Part of a small language model's weights.
Size: 13 layers, width 256, 4 heads of 64, MLP 1024 tanh GELU, vocabulary 512, 10.5M parameters.
Architecture: RMSNorm before each block, rotary positions, no biases in attention or MLP, untied embeddings, capped logits.
MLP neurons of a small language model. Each row is named by its layer, matrix (up: input weights) and neuron, and shows model dimensions 128-255. Each number is 128 + 24 x the weight over its row's rms, rounded and kept within 0 to 255. Numbers have three digits each.
A block is one neuron, or neurons of one layer that tend to fire together. Before each block is what it responds to, as a language model described it from the Wikipedia text at the highest values.

Responds to: The first or second digit of a four-digit year that sets its century, e.g. the 9 in 1948, the 8 in 1872, the 1 in 2010.
L9.up24:131116137172125088113078129136144107133100105162078108139154125142157113177137134146114115136043134111146144148115072122046102137145125109139133087114107166149112108094131150180121120098099100145127112131119113122079146110132135119148118136106145099108133114112178121149125127129128114128140123161079118087137129101121148137111142113105144119139124084129130130156122110187110167108129
L9.up33:140133119100095132124158157118138114111118143118113134138108104145183095088147107144118139093123122160158130131121137138086130127142152141142105108112126138144087126128157189152138112114149117128113122141164113114146109117161125112115170128083134070121172149135141089147126140172121139172115111153088140114075179085122117153125085110128134130116111146135178146151172132125101135130156
L9.up90:157122095168089106110140067098139144148102168144109149146110065139102138139154095146120131129138158166094138133134112154133139135134148112127104115117087143147167158116161126159113127125068152137090121155102125108116120125146118155098139148101135129139147128088144165147083088092094144091139135136121126102049142090115141118145133176155148158149132131111135092105176106148160108171112
L9.up285:128167110158110119124119124121118175087163154129117134156159136129156132124137093103123190143097136150113069102161122157157114131139152156095146133185127110124133119110116178114140147118078095148092174111154088125121135156128123115176174116124127099131144125123173150169144147149163082169129137144104151159144148107154148160099124130105122084136129102144133111136102100154106144140126
L9.up331:124145140137094100163162130113119145106095136122109087190114146111131144145169096138110137144101137213116126106161117090121136085157126076107167102126115112143133115139105099158105134116138181132147121158152168143136159109106114138139124083107129181144085156132128144126122145095163103144141173178104137089092117106118128129127139168150117140126149164153150100148119133135110163153103
L9.up451:114109087140173100128136102094116138137125137151081102112124128097132099128115096139111121167172096138136096156173103150123131128144158122149101160138157136089135114125137150143137172138144162117156149137112108110124085102129105126154124116125121146137164142179142115137109065153148141149126120106099099158153175103108159159161144174123115078145135130181132077089121114173177143110118
L9.up499:124106096120148101170126114110124135111127167124115132132155170111107158152122163131158122117133157141146110133147168138094115124144127137144119129072125134143119120084117177102129114119112073150113144086145085132117119091089110141090144174100132140131132178117128163083136135138168114101112113124151085096110108145104152146158082103111133102170136121151116123089124123136121133128140
L9.up683:116130133146103095128104081165168142124096125125103110137101063134127075109105139143145085134117102160114161079162115131134146129143094119121110127098134115139182119101114151129111160158140136130142092136147139095158165117134114152104119135103119102137153134127134147132136130114154119155142131092136145114134134122109118125091088126151110067128108185099078099102160155131107165131094
L9.up698:164071118131125103116132113135117114133116144155114084114151139088122087120163105142126112154136145142118159139137120081113191177171132154134151117118116126165130110167134112100120130053103171114181126130135117134078124135130111154143093153112136124185106164122128141112082100135085147138100114152126143118094111147116127142145095106158141115151104113137088151125111124114141136102121
L9.up818:122113085111105104125141143118139127172109164149106134117095094114106124106119114147148151136118114125131132069104099111079096098145107143130118109091128137134130143148146078107146124110134106108124096111147133129179135127140149105122152066160096139156125142151134097127139117079158162140109128153115109128107195128116150169121100128178079153171138102138136112129145099118147162117127
L9.up882:143150148127140104095131138166098110090154124142163126175147089155149122131146084138160147129099122126127147080158152142132146124162127116138095116089135132135092081133112145169123089157141136090148110162139104114093093090135155097123141114096106141175115087129125112108103115141153108129089117158104169095124109128128121142182094135127176145115146116160144146121173113150150081108113
L9.up896:112096144169165138137162109154141153105119158087115094139155151133162148118130107146118162138136121158126130149159132114102090138161108132152123099118102141161157145107104126152142131095112133096104139141160123094105101139163159163090114103095128142112148126110158095167132098164078113156104099094107110099157118098149176149173143134139127144169104119112092137122160145133119113133110
L9.up923:104167120127084124154100141123145083120131143112113130130092112153144134091162094110137130152129153153120155175150161106140140110124126152087144139146137116166147087105167128142124128100116118107107111114075133126149106120123125125104125118098104130122145144120134148117089160127137105108132084173106154079100156131145133123130110133132125115073118069142114149119134080157124082078073
L9.up958:112137129121130123095159122103136124146138134106115103177111114129142189126105141167139139140167149160112154117141111124141089098148115145150119100110128147128129135133124140099097125077129147110131150095196125120132123113139110121134135079118126146147127122088094153137143121077124142164077117132091147128137094098104160118139093104166115145116124155130105148102105135098139131166089
L9.up980:140070120159134124059135181145138104161124118113114148135126144145107092130113129133118134142058163107162095171147143169108133098150096139148098121166094112139143152129089153165145110127074125133123070139128116099171129132133143140101125114140111109098150146104128162115101122114149165164147089137107108117093132156146154158144137129126148148149107133119162115100122086159088130134068
L9.up1014:154130122147155104164107122166105149123100126130113112152124156097147158111112129090114103118143167133170097138127150108098128092153096100155134113142108159183133117106114125125115139074126103125144119147146151119089137142077092114096112169155079118146117128132155149089116089162204137095151110155139119100105149119133123154124095134107109075130102132094142091128127134115090096130091

Responds to: Final piece of a main verb split into tokens, usually past-tense -ed in biographies, as in receiv-ed, award-ed, bec-ame, sa-w.
L3.up22:159093073083139080133125143120158150141138125192112107097116122135094135135114129091136155098107124142156125116165115128120150117122129099132167125086150138151102107131108133110117132199168139103160119150127120110089146153119128118113110159130115114107141092134129144127165115086147149109102066122107146158123144131146128147126170152158131082093124138152127109131133128106147129102156
L3.up115:131121114127127118163174145141163146108154133156114113150079132154124130135141128137132090096133130110079147151139064138115137086130148094081161095104121125141110125102167077102140137117117108113162120086146099120126149114112112133080107152094123094162124122126163129133103120119131126137118130116091160098124114096148157151114137157106162111107175152153106179113139118088157143118100
L3.up339:130140108147126122109120097137143132167132109174125119141161061132140095086087072112128126118119184130122171088116123124133172147137127103143117129107131156134167120142159152137139149128157116154162124134139094167170160166147106104139118119162113118121139090094156137124154084112089141090133125149139119132102122147136097136180146138167130128100133146075115118149137142120111127120128
L3.up943:166140095163118124116154139110128124093158148136112055166147117124155145096150121111155105119115149132123154145138102127142113109100149144148097102106151114123133115143108147158124138135142108119195120094108163111121124136132097113122104144121149107121114124111104082090116136108144160146079109104129141178079106104165131126129181116091099109094145154158107144072136081151108139140125

Responds to: Fires on the last piece of a determiner, possessive or number word, such as sever-al, som-e, f-our, on-e, and on his/her/their.
L3.up48:113149117132129165067075126124136103162107151117142164133124115097147128123138128090141144146157081101146134111129123150082145140152119154136125135132136170128147119138134142089105132154121105169124128183079131147128109122106153163082099109149125097105161099078153134109104117118158140098118139133073097119151134124111132130136099129115141117078091163136089128091108128068080129119144
L3.up813:162163128144149112113116114160176175129120109092111109104141080091141142148165154127123168190143128120178141143097147139098160106159145133168102108171130149131111181141118150126133116116157155155129115134103096142096112065156108119125145113153093114111153122092126133112106112112186128137155157126088148158132169125113100122109147143124157124127123138118111108139133130132099114138158
L3.up861:126138146126136136133129116112116149118145124120168109141187088100129163149161118095136142118166118110143138150189173142119144130137164152117184134155123142160117158129142142088176142124159140099120091169104122120146106152135151140108120169135159100147154150104155120060115104125130144152116168136084160156107132101132147132121151124150119125080147133140086133135155130144109162121206
L3.up982:119128148094134146132123140132146163128122122087137116125129158145142161124161133142147121133116105118141128127111125157138142116174166130118118138122102079151128171110152138122102123143135093150110141122111116155078114169138152121176122164098116129126138104131118113119140127105162165119110127158102118088138150131148160090148124117170176094153153135176141109184106133141090141117146

Responds to: Mainly the third digit of four-digit years (19|9|0, 20|1|5, 1|9|50); also word-internal pieces like ig in original/signs, or in Norwegian.
L3.up53:125140130145112136105151081161131094142124157127116120105151088131099153122138094146118130136145102099153110134128133097143173104112146134148137088114131130105117131119106102124135133100075124113160110162113078182103111098119106102110126130148145122133133124106139097120109128130120128104158121145127138079118116112115154147146134119133171107213062112115171128162162102132080116100124
L3.up288:165135161132150146166132078170110130106136121100116132161107117133154138121142124086099132157102125147112133100080144145110128164178128135182121110124140111142125127136112154147129111078128139120165121123157128116128134121141094140183114112114126075097143123153184154126130139103117112095104111129126103092145118131161120142143042133119142097106081141141148096120099152142112108145139
L3.up552:106137151140145110102103097094131118143145139090156143186135081174147115101133124123133129108138099071180135117163138134131109112148160107146144125168117089143144101193115155167141125099145106081109177173141134161123144123125124129110107117106141137111118109131123093084161141172122098154126137148155116144134113113140189122150159163074133138086130151126163153153159148133140141156126
L3.up692:136124097151131103142110116178168106115080117129198166126125108129157098115158110155124107111140140107164131104142133118109101128124139168155138131153110107149144075140143115142123161112114158158094142124130135140131169145121114139108196122082126136104172132105168107117100141126123178135127160155157140117146124118131164118148123092111136147123132165148097142134156109176083119152153

Responds to: Commas after a completed clause or noun phrase (numerous, missing, Europe), plus final pieces completing short words such as thei-r, thos-e, sever-al.
L9.up63:129136136078067125125102174123067147122166144124136147133145092146153111102118130114109100109098098122122158098117130148133138130150157097175115124106084162152189106121155101117132105083114116165155118139111169112130080104126124143113123145191148100099115136134137122097101149104108145132132155095125112158174146136145185171135112132155155153137078138104119068120105116099129118110103
L9.up96:090160094142129092125112133125121106130104083143128147162101144132101144127111143137112117158170132135149165130069133152129164126142150121123116149129113096181093151132122122118136132149148136175138082133086099133138142143116135090114070114133135097105100145082113127146075147100104145189174152137132141091082129098103127137159128118115081091137090146126114136125136151124107116100129
L9.up105:142137104157145106141100121114150123131132149123148099129147141134132147157196115176121112133130158138153167093141138110124165103165160159118112119109117101105134098111094153116116119146157165168144150144123141082142143147084097107097100125217139105130169119122142108151138114124098100114147159135167147112140138127130134106124094140144105100138098134107123104141133124108112144105114
L9.up202:117127137094130114113128088158109147137121070120116127127131102146116174157134159116109161135142087137066112103134129083099085152127175134134134133104145109090135133119159122139148106121149154175091140098139133116125129144110116132103127104111133116150163113111125142113131139093076137138120106139141110122149141166123110161115135064125121146113141117104087137154135149142116097064109
L9.up212:111165125138090087138133126134152165110117080114114136150128060089143111143161158129125136157109110126147127092130105105121161105182112159130106110166165134148158146086140112154173139134194123112119125153117165141127112127097129141119141098156132123142142167144107136120082175138129128167142121129137158154110146106147157150124145166145123147123138113087134132139176137144129142112136
L9.up300:122118116095072106106150092131168170154115105127101146148123151158109165136148109126134124162110079109156106130135153108107113171148123155121097147117095125124110114119120144088111120119127145157144133109115132123097105158149137086104079082117133155132131180128135126103100151095097137149119133157103187128108103097113117084138121142120155169119100130212108125146133110140175128138122
L9.up361:124123139143147124120083109133167134130101196122165124161110127124115128154146122102132114087152147121093128088112144117130167158142122147130152139135132104127127128091128108142134140137134152111114150137141112132131121167100081108119102108128160106166114140097129132122141119133132114145160127158145161113121114131115164136139088098139125137164140112164100095108128139145081137104095
L9.up397:121137141171109082112150100103131123101115095108152119152146132171098150150148123132155138140142123114074125098188117136129046096153161134129085159158103126140175165153117133122125116106121163102155121134132104149119129142137110151132138129131145095139113133138128102103109090127169116129069132160109112148123118121125147097133106143161136121076136094115117137163154076141178116115167
L9.up405:116169104114156123115147107143097135167121165123159101155126112115106152126166158153114166136175116165063090145117127153108124127142141141129146152123145117138106143112133111139126146120120144128121099108126073089132125130107133105105140161136095156103104171100118123124130102087120180120096171196117105161142137102116114090158115133104169125114137088151152092112108135102131150126151
L9.up508:127106134131127095110171132130121158109149126182121116161153140124149112160130110134142133123119138129127149099125118161141131143152117149137162150135100176096153129154136089117121183139112143135152199126086099141109128102132132116114162155133130175121086138106147197113141130137096171121131121129100111160138136115130150157183109154137134112120131151139102121150113152122142083183141
L9.up542:132090139147169117154080133147106127164096132147111124117104130089113155148157159104079138138135107117098100155136133082148105113140171127121128137150078123091138092147199123107109154145127081128118142096137141113146123110155110130119081097153140141157135180111148135122100179093130115099135130076149119086176102109130119120092109130088122173149139105114117120082089151177131133136116
L9.up706:146143169102119094091098146130081136161145112162130081118163121142112134159139131120109120147120100120127163141130140073130135159124137133126135149140115173135177133128142114104157153178124160161083135175170131154078152170090094100155128103141131106103130139094103109112130120118114120162142167155133135139113161109132133096124144133126135100140145164162118123152148112128121116081151
L9.up709:165142109071082135139121122117093164148132103118153113143153113175110129114094097139120129117144142096156119125116139159093117156110157147161151131117090153086141102108159131141101108095133149159102124098131122117116180133112087151131120138144156100116125110151131122077076131163083139102131089119106130136150081127114140116080123125159123164154085153161111127160109167156120083141134
L9.up759:106146134084131116053118123133142125123131167104134113175136116107104176127148154122146116167110129174185120112117100151111118161157161090096119154132120129121137120128145098170082151122136181145157121092100107129145123136100108134063151176173083130143100167085108164091137115142080117169108130143133125137134110101104132126099185091104109136129126114146155138116139162128136172136123
L9.up841:132162134137149161135118110137109132158150185160158081156174159158165148140144120120148109149131149097143150081131114120127082121156168129166104119129133164113111142112142080118150141119086149135120125156111094132119167152125106103131127143138123139140123107084132084131154119103133184137145137155154142126133161131149105113137143155099132174171123156154112119088098121110121157151119
L9.up870:138150127196139105134135137123181163164145110153137142160138137160115111139131119157096118163105121136135162190139135111088155098114146174137059136144110159076134140096151119107121121118157111156123124111147055130145113134135078149145151117110168122172115139126132124131123107128126117144124101109138103116092103153142138129152137131152144127167166134145111145146154132134125115128174

Responds to: The -ed or -d ending completing a verb split into word pieces, as past tense or participle: arrested, launched, opened, scored.
L5.up826:129159132122133164170097123118177131130142151117131172136145113146157113100126112140109095136106128106110137143144088145170143120138102123124134141120143113142081130123169146114106105121160179100127098068109069132112164185118096141135093103118113115168078147144139119113119139131126157123118105134112099127137139180158137098178117162103122132120141126130141143103109071094141123100148

Responds to: Commas after a non-first item in an enumeration, often just before the final "and", as in frogs, tadpoles, salamanders, small fish, and; also thousands commas in numbers like 10,000.
L5.up443:122108149089131102165179156140097137137134147094152120142158133159134176121112125132120116142160142136133121148110127073094158145151151094149138163101130096116105115112112093089129132115151179142098162113106121145155163137126122120123131090110139086086133128114096136137129156093085126147112134119100120109135105084146149074129101089126127115133122139157134117112127147117111092124092

Responds to: Final word-piece completing a past participle, mostly after "was", "been" or "be", as in demolishe-d, destroy-ed, buil-t, broken up, usually followed by by, in or to.
L9.up29:139128141105110117098119121151119130193139137149111153163099153159147121128114186118111143137108124126139106099137160178143139168128142114150157119133154124135114125111169153120123133117119151127104140094117090101142092145113137135169122131077101098179115118139112130130157102123110129161116067103096099164113127157148110130177130101147180136150145124166092118107095152088134149100137
L9.up78:154121104157144084094139102149102118104121168121144152122168154124104150178090154065106134115108121157141129097125125119165113104155156133137105096167148083127143116115147127119078127146179116119110174120154121128122154130105146122133120165147113104157098119158068142197115167121128117139154143105123119092101108107114141137094159086117103124111137160157111140108130108101116130131137
L9.up160:138109127114129121061110093117145121124163121128109147156171153146151129090127116132118124121121145134127116122090089078167135105150082112140097111112148141117085143151140105156168141092144109198093109134137117126131094166155116142084126124137095120156092152123132180171085161112158109138150155096154134139130110091118139155140146140152156153129115121113149121144099121103120136109135
L9.up189:134175144160120107159136119116157137081132122118177136139123153119176131110106132089146133118138123162102133122171089148111134131119089097161132102128128096091133131111147148172078131130147131130109109085140074135128134164117112136120153127168136113121107114123118107152117122100093151148107149129104154124093140126143153150179094147158150145145136133082110168119131152138129123141128
L9.up223:175111123134152131134105161115139131153158113140166181110137163152113127100114110097053157125109130166089132125107116117162106154128116127124127077119155097118122128133097141126097109120081108154128114093148126139120098181108120110097079093151127143161122114147151097145111126086102127161177116092093130139146128112116145147171114121119128155101140087153152138126103154114199120144142
L9.up227:121104116158117118153118125125110090109151080142151105108115130126198178110120104171129169186163115136089116086124103091128114161161125130106131116120112142185188109123105102124107124123103154106115094132114164096131126120113111119111154112131150132105090149116090107135116103135127113140122146129115133079169100112136133107135119171130155150139155153112152139101128125128107167092132
L9.up268:163155125129145091104134139117091120139138132103147150147174138160094107141129108130139135096139101186147090164127146119115157080159145067104136148084129094103122145079115127127134115175132146175157148162129097110152102155130149145111175121114102116083124156146123108147094111134163121124137179086105116081146100126079167155129128141126128139154141117128104121102159084085150130126158
L9.up407:150137101136160137114122096143174097123101117123084144139163128119169173113127123127137128124105128141132120112182163131103109140107148116107172108187174122095138138140163165155142122136138172139125112100128106135110105122143124136118146148144133146156069141137148094092129141101103117131111113151114075117100116104171139140123162120151141107149114132120132137106126142129168083104166
L9.up412:138097163147146121080105144135092121131156106129142101125111088098179125105090132124193149153152131178089134147104100128125159100137130102119072130142119127128127134118138133147137149181133137151104114113110142129116133132155114113180146120127179142106107138150162140089172129134135170137184153154155154120171140117114138151112135195101127158079143122122118184134114120134149113110145
L9.up481:159170157128121109116105142108135082173177117090135141173173084119139086160135165108163093142107116122079117146132107111100117157152130110109144113143099169080100143133155192102105114115119125114076130148131157137125161115112163079131180164125107162140120136105103113089111135128184141126109109147089120098134116143126136106126084160102152128114149164119126136147156117113123149109087
L9.up676:141121094141110102134113104139146156138172116146127127156144131114131160109126160140153180085133136172130072124142144108120113127143069103113140113103132096124118161131131153087120121163105147148137162119095128121156150141150131161109135106151136154163111114106138155100112150100148152154118121138134148107155093134144122131137144136139097123131134108160124128129197147105118107125144
L9.up737:170114114113114113137106119155141167119137126129093115172146160151113152144120144120129147152107135094135124108188110150127088107107134080125135174129174101086102167107130133138097112142213155131118114112138095132104131132083136102114125095122113106133143144116097149137155162177105118161106130119137109160099151148172110142086148155134126104107127151092112164120136109106160113103140
L9.up757:117131122125139106081167105107110092127140110135131142079141135124118155132110136122136141132120121123089088101136155140187142189152128142094137092117127131064140152108121095098137191135129132172134087114145107111091130148121133122138114137126159093120147137147119170141158111108097083163101144111136137134097114096112131168139139131143110162150120116118166120115132104137147154136090
L9.up782:127165114149134085166135150140146140099139155131140116154159151141109093073126155131114150129109162132138119119185140142117132148127170104090149180077136116139119156144122137126139136135131162093155157120161057143170142115091108111142133135120099097118107135101137074156141172103132145143134087123099097165093136148144107128106164118126134173148166093145132112140161093120137130157154
L9.up918:141140149103121121116103124154183158143110146119132139121170125169110126144170137115150145110142102117106101142145160156123141133123094128105129140138137085099102147162158131106121103111157156133138164123115110133180128125149100172123124103120120097151103100099120139140141174096175104155129126103073091165112177128142113084111125151147147147178136115132104145068119065099146100124160
L9.up1013:135134164125151113119133082163145134132097129106081162089180155125120143101138083123127107165154137142100115146115136178140106174113112133121133162141159149133112112179096179148088099123135128166131132122143126158112180114123139120091143151116128158147116138101148147120099157162135173168130153135122058168132156137138151146111123140152086131091133094097140126133164139112094133111140

Responds to: Fires on the first digit, usually 1, of a number, mostly four-digit years after a date or "in", like 8 June 1979, in 1876.
L5.up41:104130140135135100144117151131102156110092095120120100156134102159130141108106103114128094112113107141143129135105155125134177094120103132172126099130143135145086139164146193129119112102163111111118134111197116149115121129149142139117140085122103141125078173120167155161093157123138087135138152119182145111117154104118142125171131133127111120138123105114135122119102095113162110163131